Weights of a small transformer language model: width 256, 14869 steps.
MLP neurons of a small language model. Each row is named by its layer, matrix (up: input weights) and neuron, and shows model dimensions 0-127. Each number is 128 + 24 x the weight over its row's rms, rounded and kept within 0 to 255. Numbers have three digits each.
Before each neuron's rows, "fires in" lists the words (lower case) most often at its 100 highest values on Wikipedia text that the model never trained on. A number after a token or word is its count.

fires in: "before" 27, "from" 15, "on" 12, "after" 10, "to" 8, "london" 7
L9.up169:175180173138119150088150153128101108097122146134133176117155101151109136118164102126128076107132114097073154111142102127081106110129130123113107098097121151159102108141099123109111149162122150136139158166145143109100094174135135160096126116150138146127132151143157149107071137124133142119124110129142134098102116121085087160139090101148160127127166143148126161094130113132110135118128

fires in: "was" 40, "it" 7, "were" 5, "is" 5, "although" 5, "i" 4
L8.up151:126126153104124111122076114112148116132172175098144126158164150126101125135111109121147159149149144124125118180116157160131108153082081136159102118157152130149129140121161101121109138125138130116139114142138159148078099161137095124114118149147109146115126117166104156103109157124141132137124150131142159145166157150095154114165115127142100088127178124116123150110087082132088153136142

fires in: "it" 22, "density" 7, "genus" 7, "households" 7, "there" 5, "census" 4
L2.up133:077132108113157121137092115140139140124139158115155106139102104132148162102154116073130176104125123140114152121128201141119144183129112114144095127094129123147127111118145125136108131158133136109136144164157132114129154184171111134108148167130097120088095124152134117122147149185143067156131126134109103155114114064146139122144118105124053120112157138125154150138152109125114129102144

fires in: "only" 30, "each" 11, "gallery" 7, "one" 5
L2.up556:105128141128125113087131103105126111139157113128112088118142115082122117153153087108136145131103099111160188111105131119155103134112098173120125119156129132157103138124126128122127123134136132088128141154135147133095137127136095153118152127122164134139166130154130094134151142112168099124141141114144101085137101100117115132117164191126112128139114115116175087109131083134127138120149

fires in: "what" 14, "whose" 10, "white" 9, "whether" 9, "whom" 8, "when" 7
L4.up281:136103149098151129105090099143136121110062145088131129117140109124107132125125123142150127117135128148101140098152100081138112161085094114150100183097132137105091138120152110110130125120152125153099124137128115153137110153126104160154105124100161150159136174155134096152146120118090120152138128092102118143138094120139109094118108164120128102153109119122141157198087156145129122125146

fires in: "a" 21, "as" 15, "became" 11, "s" 4, "appointed" 4, "first" 4
L9.up125:111117164122134162128119059093140133111141111118089109162158116153088134113084145154128122138125115085164120085099095161115107127104142122116085165126117144095128143125117103138169145139113130123091153140132107094084135136144132103151126100123093126093119117174139126110119140154160092178149187097129144075149152128106139159126119119145177140170088138143101092091116135136177158138125

fires in: "at" 13, "et" 11, "light" 9, "eight" 8, "top" 6, "later" 5
L4.up832:112083131150089082129134132155100154100154122149111104128116173104103151128101148118120128104139119158119139141144178143187141161135137106149100104128145089130106160109081136142157140169142131144135162155110079093088123115158141104151117124096138110153143120169114110112127118128062177108109120129134172122149154116122120188133110094116107133108140178128107133079109139145132159145137

fires in: "12" 37, "clay" 5, "competition" 4, "1126" 4, "10" 4
L4.up325:104135119162125136101122069115099109151105125127087111172118143101130145121142098064117138088142079173156142153145107140172143131084127119112119141139117122112111116111137129148115120156086140163070140130092115091100156146153117123153116146152130148180118130111089096119142127156090134133167146098150127124157116151126152108140131137175120092142096149106098099151127153155089139125112

fires in: "was" 36, "be" 18, "were" 8, "been" 7, "is" 6, "get" 5
L4.up58:138122115112128173118089136138124121094073136169130094129116128163136136135121163181130087143154157111156156133111099116187153162102127179116142096165159130137089153177098137135129154196118108127125105090090123098113161113091107062136164149126137116108153105119145123097129111120144146143138139153127139127088132189136145110118141132129128160098126138105131143139140150128118155136143

fires in: "of" 13, "whose" 10, "born" 10, "knight" 9, "age" 6, "west" 5
L2.up493:068142130168137149081116115128118128143121121153115140185133122105091101188149138145105096113134118139112103137128070112160118091166132127142102128114158108158074115143098102087125122136156120148109139103158126116121128123138129135123124134096171140129114160091111167127168126148118144124099107133119138121137100141119108117139163173120081140154124130127094129095124105141121163125125

fires in: "and" 16, "that" 15, "where" 13, "whether" 9, "what" 7, "it" 6
L4.up516:156154141132161161130114122142121115145114119125118110111120091081067123149181110092125104114141157134110129126113131127164153129146131079137133122116126145113138164123098094135110160129106115091111167130110115181133115159132086167094118119156139145094132125152143106138145117107158123127164167109069098116164103136138139105128104131138182129160114107133144149150158148140120170150131

fires in: "at" 20, "when" 11, "of" 8, "whether" 8, "throughout" 7, "what" 6
L8.up617:153102152136141155090110075131101162153107118150136147129160151055158147126141132119105112096125127148123149115130106141160079119114180106131089139103117113112148095128101126160167129145152111128116137122166098123144101150107090128159081155103112166146161150117100105103137136120121126147163148084140152127139130158119102127122148166161129135092123102145141156167088171130113101105142

fires in: "at" 16, "the" 11, "science" 9, "s" 7, "arts" 7, "management" 4
L8.up949:126121131145100128105153118133127139124110154157125148104119143129124106136132140124119131105109107124104111126119129133111178165115128130120163143096098147140136119115125111103105119118154106154091118118135104064138101147135139125136170102134090097105154130139142132157159112045151145132136135107159110140153108139138101133151123100121142090111105172134130170090131132139154096071161

fires in: "a" 52, "guelb" 12
L9.up1001:095096152113138160086102131105106114130110124122109109130134138082117110080171136174156099116148168132105116130132091149149143161099140138122091102168083130142146117146137127148111156158133092117112081118128136090114170058185103143160142092117099135132115120128134099113096114146130134157107120147111135114132125155152151135125135101092140091173129150122197128129100090143120158126146

fires in: "a" 48, "awards" 4
L6.up906:124135113139128113088152138107091145160099139114153139157144125137164104125132152121125095135154093117153118104126160145142139127096111127163108146148121098190121144106090123152105124146152163121125111147119138092093154127070104110155154101136125144138097127137055100121138119160134141151097168134097139143100128113095111070105161098098133091128104147144167095144130127144150115153154

fires in: "for" 44, "force" 7, "fort" 4
L9.up709:150103156144158099129162117148135151135099126184095143082184134108136160099062183125114083130125143133166101119118122135110123107189126107134157122113115095167139157138099151159142121100102082140105131131108116109161144107096153109155145162126136128133135114127121109168097130102132133174115139117077126130136130114150111122135117132134139113113161110130120150163101099158089148081129

fires in: "it" 32, "there" 21, "they" 9, "also" 6, "player" 6, "environment" 4
L3.up872:114144087144152110105143109151175156127093098118126102116143115078144143135115107112136122142178114133153160110093100133123136165100159147128160106176102160105130127164161126124109130116150160122137133173124136126191145163140091139095143168063104168149107108161137134128120118142151123124112119158129133176133133127151115110148113088225145091123109157128132168099118177148077122116132

fires in: "world" 20, "battle" 10, "society" 5, "times" 5, "best" 5, "european" 5
L2.up784:087160151155093151116128110115163106091130118131115126104102152151111125119109125130109106139109130160096112126083116159137130108064136120138134076126126148142130153128166174118115086145106138135145202090107107135120131126085104129112114119121169144148126138119155105122127117157108131161094144130144139123144119087137134128183133128113150094122121137130089126129148169108108126127154

fires in: "municipal" 18, "of" 15, "prior" 8, "pressure" 6, "national" 6, "press" 5
L3.up140:098109143149160178120101128086129152139116112114144104123164110133098098126124106105130152114123129132087118138135138095090105129103124157134145141126100077111167149173101149144144115123155098094122182106098128129103146122131142147111130103143148102146095156144102165106138109111142117154109103121115120133175109129158129106146084123142116139122126146130110093146117166125160115138110

fires in: "in" 52, "at" 36, "of" 5
L8.up140:131108128157128132134175091169120108153125132146113159096132128143111117145183091131152108099105139137179165146130126112151100127142122139136101096150136094131104185123097155128132134081159172090098132091144114086151121130151132103098124135135130150145106115119121126112103138147125117120116110138154097102111088124153094135095125085159155151090096127185116111091101144103126102100153

fires in: "s" 63, "the" 23
L4.up24:122138153170154141125129130123143139156113144117141156151151109093115170092109106115116158149135142132131147127086082152056188144127138104105110103121153163124100115083128111106104173158107121119107175095126135083150090116184118144144165142134166150117121092162110098174130123118112132133119175069151149101126098121166162137154073106154130130132164133110157142134111115158126083140147

fires in: "to" 63, "together" 8
L8.up771:140119131137125115120117115142115116125111135160150126145147113098105174109122119097129151108118189145155133100140151136103111135109156159130175105122185151129108183157171151133110104146092089164086100140107111173157115140160138127128152116110082098106121119130132148130129158118158123117107120123126124098108122118124140143133124080154103160093178158143125109095136181121166111099122

fires in: "that" 46, "of" 7, "which" 6, "there" 5, "because" 4
L9.up653:144135119149148129127101132123082126113130116154123153111143116097121153126111157120157140152121156159140149164136156150109088116092113130135135128114140200140149135136131135145107151147169131109131072119162126117163146139137157169089114115145094148160121141140117135138124118115120124145151112153128119168107110135118133108095130114154133145105083116144115152120080117135154108083082

fires in: "also" 30, "well" 9, "aircraft" 6, "professional" 4, "play" 4
L2.up568:130112122100151141131148145107146152136165136134133118152124086101141174103120123145116119144154108093113087160125134119160113098136175110103133142105105175146110179123148087119111125098182153151151122136131111114098111135148155150162102139131142158155173128108144167107095134146106150096140142120103146165126094114125109158131166139131164147178121177134106120133165138083074150109156

fires in: "the" 45, "while" 17, "small" 8, "whether" 4, "this" 4
L8.up809:133161119146105109132143096137103160123153154122111143116104111087132163148113128153120115141163165103144145136157074099129142121093129089116139145129145112083106141132169140097147158164130172142050127140156136088107137120144154121094119124140135111129144157103122132086097124124149153132118057148157087148147174103152128091158149133121102159100111119123181178171100116108118142116145

fires in: "was" 34, "is" 22, "from" 4
L4.up504:143140182144096127118085131136133118161144135151135132094148101164065115133096136151146151107142109092154149150102126161170158171113106096095130125154106138141098115138119133060124114127142142137132125161178135149117113117103132156134101115109154109130127124151113101134128147128143114154159182152133106118116170128160128148125149120127182116125116172105149130150100144096164140138149

fires in: "that" 44, "partner" 6
L2.up161:096086094110121110164136081169168089103116144105109103102103132146132185124168099114092152145099103112127131118131130147127101103160097106127147138134101116135093095079146147112118118179111097136093127089128136127202120167123142140111134137135125154141134169138092081133163110176179138172119120145146121138096135113154191153110089135157155122149134110093129161118150150141112172118096

fires in: "at" 43, "seasons" 7, "telephone" 4
L3.up778:169181112135134096146126139142150133124140122114121129158145132062109127075164125093146103106143147128143172127092146136140142132114167140090094167102113111134107156110126087143098130134186100122157156159115138109117099139141139137090107153094090126153126106135136097156125168115100077157112169133119132123153146146121156097165099101157117112109128125151093110119105142099125157133172

fires in: "the" 37, "of" 35
L6.up648:124171136151137117148188073158106141130156093164143145107117141132139127160134087136110102105118148133184124099112131109141122101093159134129116119133144153141145122129118147134133114112128150122102085123124126130131160082092117122147172113107076115125101116140147111138112161115129078136107104155144132118106083091124130137110133139134149145133110122107131138111100129115147146048156

fires in: "of" 25, "africa" 13, "african" 7, "on" 7, "organizations" 4
L6.up146:136136169119134128103158133146121082079170105161138134137132147100120143143094132183122146120138132097130097127161113116132115154135132129134154126140103099139087144125108145121127125129179124141121142110100174125120160124120113134102144135141137143104095146100155121073134116167126151057130130138144109089136130096150128080124133130154139125144116161118148152119150183094092147150175

fires in: "the" 47, "a" 24, "this" 5
L2.up147:122149106141147130144125125149101172091135157089162133130148168111141133096168108163151081125153153103135130149158123176148132107133111103117151115115090130163086110171119122125131116157156159133102085082136171141117150106104109099134154128120082084126141140133173140064099141086151130103119142123141171129106101139132132118153138146108111102155129083142162099087163111098169133138108

fires in: "of" 31, "ten" 8, "today" 6, "taken" 6
L4.up569:130133133141151106117159100164165174134127170093140127167135138107121097119097134178131075154131106102114110122149158124148097117146179117138124167157098111167091137136103105121119131149133129125110142132126119116182137114121116099155114104167115115108125118175101106062115173114144130089067149140157120127153099153136163112134099165122147100110137154130122158102134137130124112135152

fires in: "american" 26, "british" 11, "modern" 11, "western" 8, "eastern" 6, "northern" 5
L4.up740:131120153122104091116119142116160144130143104139124167130111119102156156112100139147124058100144146124146095111127122140127096080118149077139143149110149130095089152138149156144112126106158103168152130092135151094126095134092108132084179154192115175169092164130085086111154105116149186143132116171139181111129171122106135110148125098133113091131143073147146110138150117144126103104133

fires in: "s" 33, "his" 27, "of" 14, "a" 5
L2.up644:138149092180164130100151088153120142125120112124177144142118090127136078152132117158104096093143131134123097131123184188140126116109168158075136130161137130135126096143084121153150125147132132143121132095120117134088169126122133147134126111117131104136148116146134138133154103135120105089165112106164136115111142162094143129108123140137131122132122102129098142111159153105123144147110

fires in: "or" 30, "and" 30, "uttarakhand" 5
L3.up724:115139115080134131160104136133095152166125145138130127129166115129175130086064064095115145130121159141089143141107174136177095112159143149183153115130161122133135131153122112165115118081163098127146133178094159122112119125090113094127157124186150119143147084130112169100133137110130113133140125081163150150124113125116167162089161155138139126126129166130163164101114124151166139147147

fires in: "the" 34, "estonia" 6, "event" 6, "erin" 4, "egypt" 4
L2.up42:087113070121116127058107140140136160124139165149112125157122108118113108126126107134114145098124189163152142194151153100108153134160122095125095169110122163137117131123131116042101139121139100120149141106125146152103129144093154106128129171089146163139097114145104132117141077128106134124139135126088166092128114146137136130104082108126089111095087127163181126152163126108118104133124

fires in: "a" 57, "silver" 6, "less" 4
L4.up748:126124177140116108137160166155147121115128095123144143143121116127120096059157138137114150151132121134141130154129152125146121145156107120115148157158135135131108100118148088087132143112126143125117100151105145068089115111181094118124106113141161139136096106120150157103131159122156125144151138108124109157096166087136126123142140166112140128145103100111130145138133117134129161124134

fires in: "since" 16, "whose" 10, "whether" 9, "because" 6, "though" 6, "most" 6
L3.up432:137132127141135140084120126179151163141073149140108116133103129167165129155135135121098131118170121123112123107156114134150108123118096112156137159128102180123131121147090141121113151149161090113120112139135131113121164065122098107171088136117154149120144114148142107165106132096104100140141153113083108104140111143115118123086127148096158101103149062129174118195135171106150140144120

fires in: "the" 22, "a" 20, "most" 13, "more" 8, "very" 7
L9.up116:118140123101160151123137157123094118093125144094141106207145140128139134076170146104174120097167114151140128126134118177116123152152195112111163142098127115160133167143154108115088170118112121171067121123119102120113133125102163139156162148117145101088119088146115090141122160099101157150134131150148147146125132101155090163125130102157123160151129116099163144138086086179123121119123

fires in: "other" 29, "both" 10, "terminus" 8, "some" 6, "others" 5, "any" 5
L4.up681:102161106125126099114152131126164154094155202104142104130098127138133149169120125102093174126156166111127125125149098155095125151138177047127156155136123124110141137092115200118076151171124138071116174141117158102114128131120115136121162136123120124134088114111125090123108116076142123089077116106128115125146142116115141105109098165131101128147141190120158129111126104157155106154100

fires in: "s" 36, "its" 15, "series" 8, "face" 7, "finnish" 4
L6.up375:176068115112117113092115126145110155148107150102132144149127098170155132101142140097119118156143127132144192154151113117195177150101120107189126117128140125113104087120148172148104165137126156090185119102077127102134143099097137115133133141132142139114117080133121130108153117117135158131136141105159132079149093136107151149150142132106125142119161148118118144104118125138079134115086

fires in: "from" 15, "to" 14, "moved" 10, "it" 9, "him" 4
L9.up755:172146170128150106178132120084122121162116164149170121107107091131109076191128098124138129114141143107118190137129093086129108148138095136133100064099134154164183123114143133107134130161167140153078126133158118114162146128125141153098146110105147095082130128143112080128110100075139118145173133133131099130099148103147121168057117161111162103141154121136099139113097163137125139113128

fires in: "more" 22, "most" 18, "some" 8, "score" 5, "omega" 4, "roman" 4
L3.up326:136174143111081103098113106083186158152132092065103138136108154166126150124131099136156136102148128142153110117122108103138097157130143123102138129121114120133134127108160115135107117130137113147149124123118147118148125133098138109148126132134115129154117147077093112120114154130154144118117136155099134143106121151131165147140165140142118164131165153116127094090178135136140128135140

fires in: "this" 46, "it" 6, "its" 4, "there" 4, "paris" 4
L3.up187:093161096165183170132126121145176139136099118096135080130117086130150163119170127122146120101180139116146134163151143122120151153079107117147127107117062165137119130114170135118134155140105130156131132152127136132108143118107116084109111177122149158130124090149095138145101088131150118104153158110135123164142136149139170148120141104095087125115135126153158146122161153115141123106140

fires in: "a" 70, "area" 4
L6.up896:116140132160098111164180091170057095149136131129118155142148147153126156107134126124123134112155162145135135160121102138175151142135163129139156115150147079129141099128102098129110135081114129123141108124116130132124118116138087124126102121155124153128122140116068119078141124138112106160119130142085131168130113091106120132101169139135164066136107126150133148106137071152141104126088

fires in: "a" 60, "kenya" 5, "away" 4
L9.up317:161107145129133148114094102164093152110118099096111144109165108157147125149157142150101108097138110093148099121104127127108163134108132118135133144147133129142103076100125106158115148127170119118132088139110135147129146135157103150140119130117116141120122127124080122108118138138127117137133119159125098181118188109125124147109147130104128163161083089093129173149165136120158113155095

fires in: "with" 41, "about" 10, "to" 7, "against" 5, "up" 4, "him" 4
L8.up160:140095161146117117099148108125098096149147134128150126152143124150102144129093115142132143125148095138129171120115092128148112111135114091085160085108183103133145121175180120093165110165113150124097138142138164110139108186158149147109115186130068147090135158102087129110095110132139135109155165133077173134141129122114124154123145138102105121107145128148126106131130114104142140085153

fires in: "the" 57, "of" 4
L3.up201:157104131120112132109167077132130111156088127097176119141117148109169168112176108086146136096142103125140175100121116166151127140118122159163148109137104159149152139100114144098146132167091125102104145126109109145121128167097141093129116130133158165147123147124158098095145145125173099107167092126094134180117097109152111146109141148103125117117136136144151169157154137119106133150080

fires in: "all" 12, "most" 12, "more" 11, "only" 9, "some" 8, "one" 6
L9.up466:086091156114148143136129184125130127115175153148112114143079154109135132189150164110158133092192112127133093143138122095116126114110142112100147151076128154199112140128131127125113134106144134098110138099118138123127132123085121087150114129155095128143112115146115149105129133120173143160086141105122099098157133111169102141090129079140121124111152117152117102078129152118152114100120

fires in: "on" 47, "ref" 4
L2.up21:120099101180143150157180167072097121131149119124138130105171137123066162164163117090123130122109133097122143101135136122141134104123122120108139110098143109098151123178097120120130107147166168152127135143147142132123139126132123116115133131076144100123148208125134166121133118092126154143091094157126115113104126119131149149144110121172130123106116092128092140179096131094134133158165

fires in: "to" 28, "of" 24, "married" 5, "household" 4
L6.up299:101106080105109145143139153153112145134117097133133135066133126149106156115115097102126137105132147111136162147158147092154109128101130193109130099112099136090107142109116123144075079111165153144104107122135107123139129121117160159136128137122096103124102134196157102127135143197124137137111107125166120121148133109133131125077153088112131148099094128129136190133088140099172130094088

fires in: "of" 36, "president" 12, "presidential" 8, "minister" 8, "as" 5, "by" 4
L3.up176:117158125145120143130129134098119130109133132103127133117091119151101122185153119091091113150128151146106064130149097180083140118109153143106120118170098139117099125155113091139137152114110129099139139101113136126113136154078118113132138133106077132113121126148129147108181122077172139132137136105123136112099125136153124164167098143148145182144096141182119131138118174092151131121129

fires in: "to" 42, "men" 8, "must" 4
L6.up914:144144114100150139139142098146141103136114112144140095159097134158111115127131134107141114078120126122117151163185156184145101143151140165132146118095142163124139171120151127099109141119123168143106131148129165137129105109135146130134126115109127156095160144118101104126080143124151101122111153074091098110123116126148145146108105135121102161160178121114108147154194136153122137153133

fires in: "is" 16, "are" 15, "be" 14, "it" 11, "out" 6, "him" 4
L9.up786:143096149107097138101091099125106111094121123112080106131127156118151051184119119128129107161138148102142139143148138132145174108130133130136143131137121152141105148125109122085161074135128107158108123120153128157127146179145122119110120123157121143119116119113073104149105139120143117118151089174140110152142145145114089119131126167114154112117168096181142105094113107092163152106155

fires in: "no" 38, "he" 10, "of" 8, "his" 4
L3.up386:154125139114106107138124134111089155143137119159180122138120105113112157127152090143159138124086130130158162092132113166136172186119171143109123144139100122153145143088134100081095123130135094162131129128173117115131151153111125118150140173082143150083152147129104139079101154099122088098137135136163186126129119104140122144113075146106134089119133096140132112106088144151101140151144

fires in: "an" 20, "of" 10, "whether" 9, "a" 6, "because" 4, "what" 4
L8.up662:121120142117158121110120109139147167129106117116171118153155108142126167154136143098106142131138130155141096150131075079095110071121132144079129194116116138190171152116139092109133127132108109143118145139099122156143169162120096138149099124186113137132132136126164132108133135123083146100111132160119125142176126104119094114120149155111133108124100102109150069109101158090162098124105

fires in: "black" 19, "gradient" 14, "certain" 5, "traditional" 5, "blue" 4, "grand" 4
L4.up487:129106146130104127108142201112118144148133076123110161166094165127136125081151099102152145122108096136112124125207116101131126117190160127103134126114097137097122162140106137145107117145146085146130160144157110127115131099134118127156132134153127090159133102135155124143165134125151182135076127117141086087129138154122109162122154138120153092176119112116113147158109174103184119149112

fires in: "are" 16, "a" 16, "with" 14, "their" 11, "s" 11, "is" 6
L9.up393:162102108158134162100116110116089142164109080151164108159189107154108099149138105110157122131129174077140130158128109125156190116128137130120129120109128143168120148116151118112108118128105135107091200121098139127090132106104099130138187119153090127149103108110138100110164183095127155157136114102135140119128118119114162124107148111148133157094128137131112110094105087108133128140113

fires in: "of" 27, "national" 10, "university" 7, "chief" 5, "county" 4
L2.up727:116128131104178132136114102100113090098134100112175124165119156145129127102145107147108127121138134147097140137109099165125108142149153149074169110135122102150157165117140136131118114136103116146096179085143124135140104128128158124134092144143123152159131117140130092106129125109123140146158111103114135107130132133101107127143097131168133132134147128106144111120153122112098132121086

fires in: "this" 59, "it" 22, "release" 5, "song" 5
L2.up73:117124153095108154097122139157158142112104140097134131109147107089162164164130092094172124130124145148110135140086138127146104115103105108173161099116131152154135161150132160127153128145105092099091118127091121149121101141150116143179127125156095163105109093110144131139105143127132103094156144111120145174161134071126134135102137133130103130137157145158152147150125149117145120100116

fires in: "of" 71, "los" 4
L4.up738:121139124141117156120129163166157150149112094075143143090110133110093129101129139120149134095110158170147143120113120157072105118095139156118111112135119139114130139114073073168122142111145147138122156113153133170113152125127152140121102132173094108122126144139143106161166129142109152141105142105110144129109170110108124113084114122141151127160140095123127105115178162124112133141142

fires in: "as" 65, "is" 4, "isolated" 4
L2.up478:149117139077090146124094121109149081107106113103144148112082128158143116123150119146108151168139154146164116088121128145088102123076134136130170112146112144133140199126125141110076143146136131124152132082128133123126089124106150083133116121151113146073138177069122170114127082102126140155142157147111145111154125143104077159168143192125147141123091137134116139130138096150148147126088

fires in: "he" 54, "his" 6
L9.up567:147130144107127131151136177121143131119100143147109127144117079137113101143124113109139109116112149093140142118102106156147124147153088126129128146153134133141121157099111098130138104120124123149086123154138165129130123077110121107136092146112098127132106120132091161122134180109142140115151115157144117091133177127130159149134148150137124120152115114120133153088105127175126101151167

fires in: "first" 28, "most" 12, "a" 11, "international" 9, "best" 5, "british" 5
L2.up721:107119142112094058088117129075127100119114141150138144149128143130139109163137132083126151088163139120142145114110138152116143152143162096137118124123112165134127113115151124121137150136119149131107114128121125113098121148132164130153157124133156149149186085094125132119143163106121108189104141144128144185133104076113162144140138151144132086112171130139134121139079121128164126110133

fires in: "while" 26, "also" 22, "t" 7, "whether" 6, "though" 5
L4.up18:148104134112115141091115154153122128132123099189130101115160114153131106141123128156142118121167086155123157129128122108150155135149086144118153159131109169128113101138156095102098148124163144101114107117150161142138159117111101134151106147137121096143142161120113109131138114118121104126139174139115125083130080131139137115090118107119159130128134148125096074193101132132165112154132

fires in: "the" 70, "telephone" 5
L6.up714:137153115134106146094102147130116128100122118130164162153154114091140133122151115080186113109138157134137149161108088133101138096140086151109129118149147147178141099076151096104140143166178112115140147179116125108136130126140132135113149143142097137154153175101139135142116112132103125141132123167184144118138154139085148132154098119121162152135086130142152104172132137176182106124117

fires in: "a" 42, "the" 16
L9.up188:145122118144141096111140107146170128131166165109176142155146122102113140121106118063132166086126148120158139132139093155128148142113127100134150134126115128133132092119130118151134114117147131141116140096113159144117142089107148087164138151160131121152102107155100121086182144083134115157138171131127142148138120146164146113151135144145125146151087109086117112151151118124152115139100

fires in: "was" 38, "instead" 5, "followed" 5, "is" 5, "supported" 4, "still" 4
L8.up749:114135138123120146091092114137103105143072123148107130153113146107099127157110157131166107148162141113150150152121124154123145132189112122135071105138160136146132139164143129085077132114113129148122127100135149092110127140139106130165134155184130129129116100184147128115153145088138114145118106141148154106142103120144134151102103116092157128160146123122131100152112149099118156101102

fires in: "to" 35, "t" 11, "you" 7, "helped" 6, "help" 6
L3.up45:140137148122163135095143098115120130147140118133178141124120112128124121074144133132120108102155119164122127139126152129121149103118103184131137138145132154140124104176129146137145149140126119138102132142179152108062093141155132173135108127136123107138174146119081181129164113122190109145107110107148161097117116139126134143119150112152106121147121083150141130124095127125140147138164

fires in: "that" 40, "any" 8, "some" 6, "no" 4
L6.up177:128155141132096132133102145140151123092170178158130133166127155114110134147099112107076130155171146119113145113136118131126104154136124152151176124128111107110121154123106103101136139100116119144127108150113147110134128135109163127089138089152132107150106173152128141122103166143125129175139128140093140122136149172136114137111165128112122079129081133160158153130132133084123145118159

fires in: "on" 18, "between" 17, "about" 11, "under" 9, "around" 8, "over" 7
L8.up908:180115121128130091121130108173081142142129130091128124111133136122099149151106162082114133115120108128131142112132157163109103148150126124120148085142159098140181150156106128094139086153133124146126117142096113084131141182150156114118109130171099137105099166115141116127128124158140151152115105103128083148120136152163071156092147095164117112157140141188146122103092149094112131105154

fires in: "the" 15, "among" 10, "late" 9, "later" 8, "lower" 8
L2.up870:123124126113107129129162085119104164141116098122108138141134146073126141135129169092156156138132150134151121127118110112150131130172118106086106181079132154158118128102115157164082124149134129110125166181126129105161109103131103135137133160117121123135089117118107136121099126177149106128097183124135165089102147152086071146119131099142132143142156165139095158142119129119133146112133

fires in: "a" 17, "she" 16, "it" 6, "to" 5, "they" 4, "held" 4
L9.up738:101114151155106088105118108116129108124123151143154125116141118131138114104121169158121138131128088118104135124120127157102148156104161102116150098146117172146101183107162126134115110115147127152143160111120080145127130120120143155176166186135107137135157114141130103155091135147150099144153152202120145157117116124128095081096151119149114156147105121126141138118106087124127140125158

fires in: "of" 44, "for" 15, "the" 14
L6.up828:136119165112132158110110136121142155104158117120123109105117131166114143150117144141104113121147121087141090159117099119128076121132189105130131115099132138115063153087079116132104125099125161153131146170122101121127144095128149172161111145178095122098153116131178166134151129085153108129111092121142105131119124134122129102148152136153140131127125126152195120178109095093087168131137

fires in: "of" 47, "that" 20, "point" 5, "industry" 4
L3.up733:145163095155133138118118136082127124146087175093160134145107142137154146173078122156121146142088121141120150108147143122140148112128109148143113088132103131134152179094133147142139125136074137136128121103121122129150106122100119139133121114120141100105139115114176121096097141106111135161159108170145140137148116133132142115123125163143157141132116127135179159161155117138121121154127

fires in: "championships" 12, "gold" 10, "year" 9, "medal" 8, "silver" 7, "medalist" 6
L3.up695:171142155100180150128139140139145102140131133165133161132122140119155116090133112143156133136103131128087140154143093161126099179150161109179138128113101170122134080152147139135140146105169116169095133133173090134126157133150110100097166105127134148144122092104145141119110102117151107120136146095104199114122126074189092134189127157099171102136107116164148147154118106141088106144129

fires in: "squadron" 14, "instead" 10, "squadrons" 10, "bad" 6, "traditional" 5, "3rd" 5
L2.up526:135097091103102095116120119112143119114137153100168100145118162149117144132110123105094161131171127072106130147109144169140151116117132114154109147136104172109114124128111133186112100162118133117129138108090133132139189070077144146129143124126163154104123152128131148114130142122166065137113135105158139123135065093119133167142150112133155127161142103127158151170111147087131093114117

fires in: "the" 36, "general" 6, "cultural" 5, "more" 4
L6.up421:119140130100170170105107134159123140112160168076130114109091148115165139151107108138105141135153126112133084133145090138107153127128120101131125128131115141127105128134149144106120108150169151127114102092136118090158113143087134108139132128175117101128132136104139128129109105116107139190111104128120145140154142120101104098138171146166123125146117128130153128145160085089161160097134

fires in: "the" 33, "individual" 17, "of" 6, "words" 4, "wife" 4
L6.up977:097144141133192150165111130141111132111129103138150121143115151109151162191118125143134122078096136136125095136130136125105132123150076101130105116089140140167131120144158096167133134134149141120105129094108105088150120103070146092117173155105137096144178111095148122118130119130093068145151122113166148115104134139152107144141121132145118124109144145149144138116132111131149124104115

fires in: "any" 16, "some" 12, "one" 12, "because" 9, "families" 8, "everyone" 5
L4.up782:124125108164117157158122071122105143098137170129123079141125133145119098193143104163129133137140150148109160146107163157160120152116112134150171140124130170141119147130111109131129130105131147156085135123104177126136120087143092099148103143114124128100129106151097131158125154127121176146090129098148104118131145142118152120156132120115081104154104131153174125125152124186134152087121